From a checkpoint of a small transformer trained on Wikipedia.
Architecture: RMSNorm before each block, no biases in attention or MLP.
Training: a variant of Muon for these matrices, 513M tokens, 15656 steps.
MLP neurons of a small language model. Each row is named by its layer, matrix (gate and up: input weights; down: output weights) and neuron, and shows model dimensions 112-239. Each number is 128 + 24 x the weight over its row's rms, rounded and kept within 0 to 255. Numbers have three digits each. A neuron's up and down rows have the sign that makes its largest values positive.
After each neuron's rows, "fires on" lists the tokens most often at its 100 highest values on Wikipedia text that the model never trained on; "fires after" lists the tokens most often just before its 100 highest values on Wikipedia text that the model never trained on.

L7.gate196:148168141098144126123137127180190162153129120176106138087116147119151129134158102101141129141160161117141108167112127139106139134169147139132119102122166150145130160119107155126136171145132121176132087140129125133141168111093108164108141121090132131124113114076137145095093118116086127147109110156117169111114143123110122096120125128119128081129119124135136143096126150084100139124111
L7.up196:088097065181115131130107131123142105149154107151152157121129095132134149124150170108089147144127102144154143108116117143117125141107088109138146124108116084182068125176144116139133133172163121131127098118151083139120151097140097132143144116140129108107128125112098197149138143109138136162083158119110132149089123147111158084126129121084126149154143143107126110119123104156179103113119
L7.down196:086121125126100119119113151124164162138137070103089120178136107113139146129125101161105149068086117142150141125120123161123127153120124120154105192143115152113080114160124126126143118123128121136130153153137076141126115137157103152115138172145124148155115120108109128138123129136125128143127151155112126169112126099082113067133112127106155119123155113100103143130121101133121109131125
fires on: "-", ", ", "\n\n", "1", " in ", " attended"
fires after: "\n", " =", " in ", " He"

L5.gate569:170125163109101121159143125145136141110088136106159102150182140110080163138109118146109108092117149111123092145122151093146079126103120097115128121110111127161135122161143108128135105131098137107162146113154110146129121150171135083153145146104143079114145108108133127141137141076103146148148130099104119150101109117143124132078110085135079102094153118134137107133114106161172096120139
L5.up569:168143140159128149136111147140130113106130175073116075143129117105099117134116114102111092124102105158165150142104168130136112127146158127143112156143110114154130129137133089089153095149166140159139102111119132164183065164142164173093139133145153147179117087113123177091097095134108163129127152135118165143087114152144109130115127142129126184163133148154149119097178104106146114140113
L5.down569:125134124158146122134089136121136127139121138150149111133138100142112099126137163191118088104125163134125083082100189116152169083118161100108129116112154145156107122122124105095096088141128138149176132121144127205142140117091128112102168127157155145150127138156118135125160106113131165139145138123119149129113154166151132136145141118015095124105103132114131084138121113121161135137133
fires on: "\n\n"
fires after: ".", ").", "ers."

L7.gate264:144132118090141116123163118115138169161156119175141134117155130103139169152146137138111166148129105181146135123123100086186141097117132132146106156137147157138101144147149118122098114123118102136088179127117105131131128157119107135148133134149160105130167125147130094120151145128175094113146133175124142176129151105133162113145134123086117099149132114126178121105166089087100144131113
L7.up264:114107141104124164104112136129111133130140100129091128138145140150133135114119111073132146122112154120087159135135138147152114145139071180145146145120138121152122135149145128123142141156171129087125153115104109167112150104135121108144125100154128167098150099114104092080121163136111131135144107102126143114142114142133159135157100167121084088070142146137141173106153124133155088087116
L7.down264:100104164126097103106132149118103113147133146143128101098107115128125090119135150101113101191157159132101143134164122164155115148118140127106113127158173121122145154103122128118171184113100182108139142138151138138113155147148153158175127121134151094086113135115136105128079130119135129136159179167094127106130150138094155133136113136176111114146138131113158096167090136160122140141137
fires on: "| ", "-", "1", "3", "\n"
fires after: "\n", "| "

L3.gate365:123139113154090111107160132119141134165073134149107153130133177139153122126128143099139074129127151105095131100081123146153116133148097140133168117146116164184135101150096099144098109130091096142142164129102114134096130137101103172168131152159114056125102141150129105173133132138148175161155100142101117151104106087116134186163086105128123150140179109159141146126161150115152108125109
L3.up365:150112129106078114141110124139163095139097109107126112147121158138147137163164113110104097142165091142128061133158139112125133106137144110145116128139083128162086079143152092118113152124145084165146109143172103112101093132122142116133161121152081129075143098166127105165143121157119163190105118123150152154119078145136113115112091107123124129144141109096169154116128143102113053146105
L3.down365:140124135139132161142140140128154135096143126126123143131168124102120139126121082135118182134141100151112146153127108137089124103119119124146131106091104117113155149130128125131123119073144120091114099149135142171145161121108116135146169099136129155114130169139166135133139105102142140126123137117127139090114124171106121130148189099053119128103106144083140155112137144165134124120146
fires on: "\n\n"
fires after: ".", "\"", "\"."

L5.gate198:187163107092105125156165126122122132117133113139120090126153093110130108114093144110141101122180130187126093119145081134150105176137134100135138142084169164160130147080126104151123136101122114131092171104131142140158123119115148121167131117161077189127129134130135140118097171113164113164103140156185133130132129125131134155134115165135163153154119114139116165125097136135108153152131
L5.up198:205140118149118154145122102138168060135109119121154082127172125101109068187118091140114102113112136104123093149117119101150124145114118147153125126131168125127154120123157172134125113112110218157125140150097119146129129132080147147121132150140109118105094108087144084119099148109064150133135111121135117131141114120131136134147130114127106156153143138108110119108162145116141112165119
L5.down198:147102151175140108137143154146188128158144107118139119138148110093124180129154096136168123118091110144146121119159137133090088123114147123102079144140112082098169150180177120128091171111130115104120138140148116113117122122083141129153109099129111095134099128131148139132092131125104153139168074147100098105124130129150151137086151088066126158107151141125164142129087133154157135141113
fires on: "\n\n", "\""
fires after: ".", ").", "s."

L5.gate210:177129111140101135141140131129147119124128094148087089140130152114107135118120109089142121142146106082143121123156118113089108139077129127156099098114167120136125139151128141108118161122104188124110105079138119148130139105135126106098114126130135120131162132135121159126158124059135139128144132143130130126128081155136082119160163117145102102115141118119157151142148121054156098121151
L5.up210:149098114117123125134165140131156132143129163134139101124165127141166143106108097101123130120122120180135141136163119123097080166119119105184111111136140163110083065118097092143150128173097125109099146137117140127150163123115144120149130096128136114085135133151085095133088086103114123081113098151106149145113160129147100137120119122170123129142148123152118130128148150082144084155139
L5.down210:145180152132151109151143118140124091123103143110104104106151150111126096124118092123122100129120119145177133120160129184114146173141127105117143098153135134113100154087143111117143150132146128102124097127130095130083157106125137162142146104111147076108118167160118136097098136102132110096112142124129135093056087146131109115162123102183071096157094147126117153105153108085152123091136
fires on: "\n\n", "\"", "iter", " r"
fires after: "==", "===", " ==", " ===", "="

L5.gate436:117159159173096196134133129135139081121100142124111176128154141058116076150122154094149138085152133149164139113093117127118154130170133180159108124101137118157136159125100163131164139108134146115118109129127120124108121145100172142114125134121074140129137089134115136109084122150135154155125152106155121131141153110117168106064114139119109140158121101128102118106146085098111123109130
L5.up436:098125115093092087111089100141136157124126107125146192164103128129136104112157165145165121116150132111160091157121116126139120077158172133097155112162135170121129137081112177120118139149133168152127107137103116082125126101124126123155127099110093127121126108107132103121131151134083090106148145139148178114120096137125136100113177157139138185146146125157124141089111149138152132100149
L5.down436:121121166167130079104111069130130113132131073147157109148148094114112141124121138095112108115151104148119060145137112122079124102129110097119141107146126124129098147094127135098137141091119124107117148146122123168122110144125136136141135165166099145135113110141150126121128136112123096148171141115117169136137109120157178147105112127071066131122134129132097163140084171124152140156157
fires on: "\n\n", " statistics", " career=="
fires after: ".", ").", "==Career"

L5.gate687:139147150131120121194102180128110166120097073129108136097140128147175136125133132080127107093123147110159120134162128173152090132087134145095163113150131118174180144165109051130169122157139104118121162101134090182143160147146144115156103078136135174156120162099096134131137150155130143105169137126146132101135102120126115108103150113125148135180145177113125172133129145119094096154134
L5.up687:153147161097115125147140116138126154177123113138137083119153096097145138165095078132067125131151120153140153092109131107115118153138110125111146109114164076122171139142133085077120075124141136144122151152159160106177136101127115140151102143130102166138134134062120159188140114093139157141127128159118108161139127129106122127056139115116120154134084081119120103105118118176098138140179
L5.down687:131135153142129103142142151147113134192084103115119100155153115100118064112175133130094117152122149125110146121127064122098139146124113115100113131140126117102109128102116091123120121149127101105104170143132115134116116117083130166149145123143152126161136122139129128130138122085129129108127084136135152120101057100142109149118133143033105130072139093069137100141123100079120107100119
fires on: "\n\n", " as the", ", and the"
fires after: ".", " ="

L3.gate686:130081140152141109157105145109128123103123112171085104139111099136109149084133154134133120106123147139154137160116145110087144135101102149137123117139117148108122115149137142084129098151113124145151162113105131142111164119100134106115151063130136175164144119119090150178115133117167108100169159155152128099131121125137078111116129161130146126096145113114144172160083163202128128127149
L3.up686:099143133124132130147130096100176092134117141130129141124086142122153139120113154105098058094123154139179127089122139108122160136123128139160135126147120153145108125125114121121106122108114144103098158167166110185113172147174132112123115150162125111085129118161103126142118119149160139142110114121145099152140111108082101128098066118133123153121182160147136125125125111121158131092124
L3.down686:160135109162133147156112129162140116086165137114154065135146141137126161158113142153162067154125148167153089148143150088166137128158145101136130126102127117159141124104112128134120144142093150153128106104107101133104115152116137161138152136079094146137112095125117155126087135134147132153119122126156118145146104139121134165103147152069095164109110110119119150132133151159116093193174
fires on: "000", "a", "os", "o", " Serie", "amp"
fires after: ",", " c", "ec", " Comp", "oc", "1"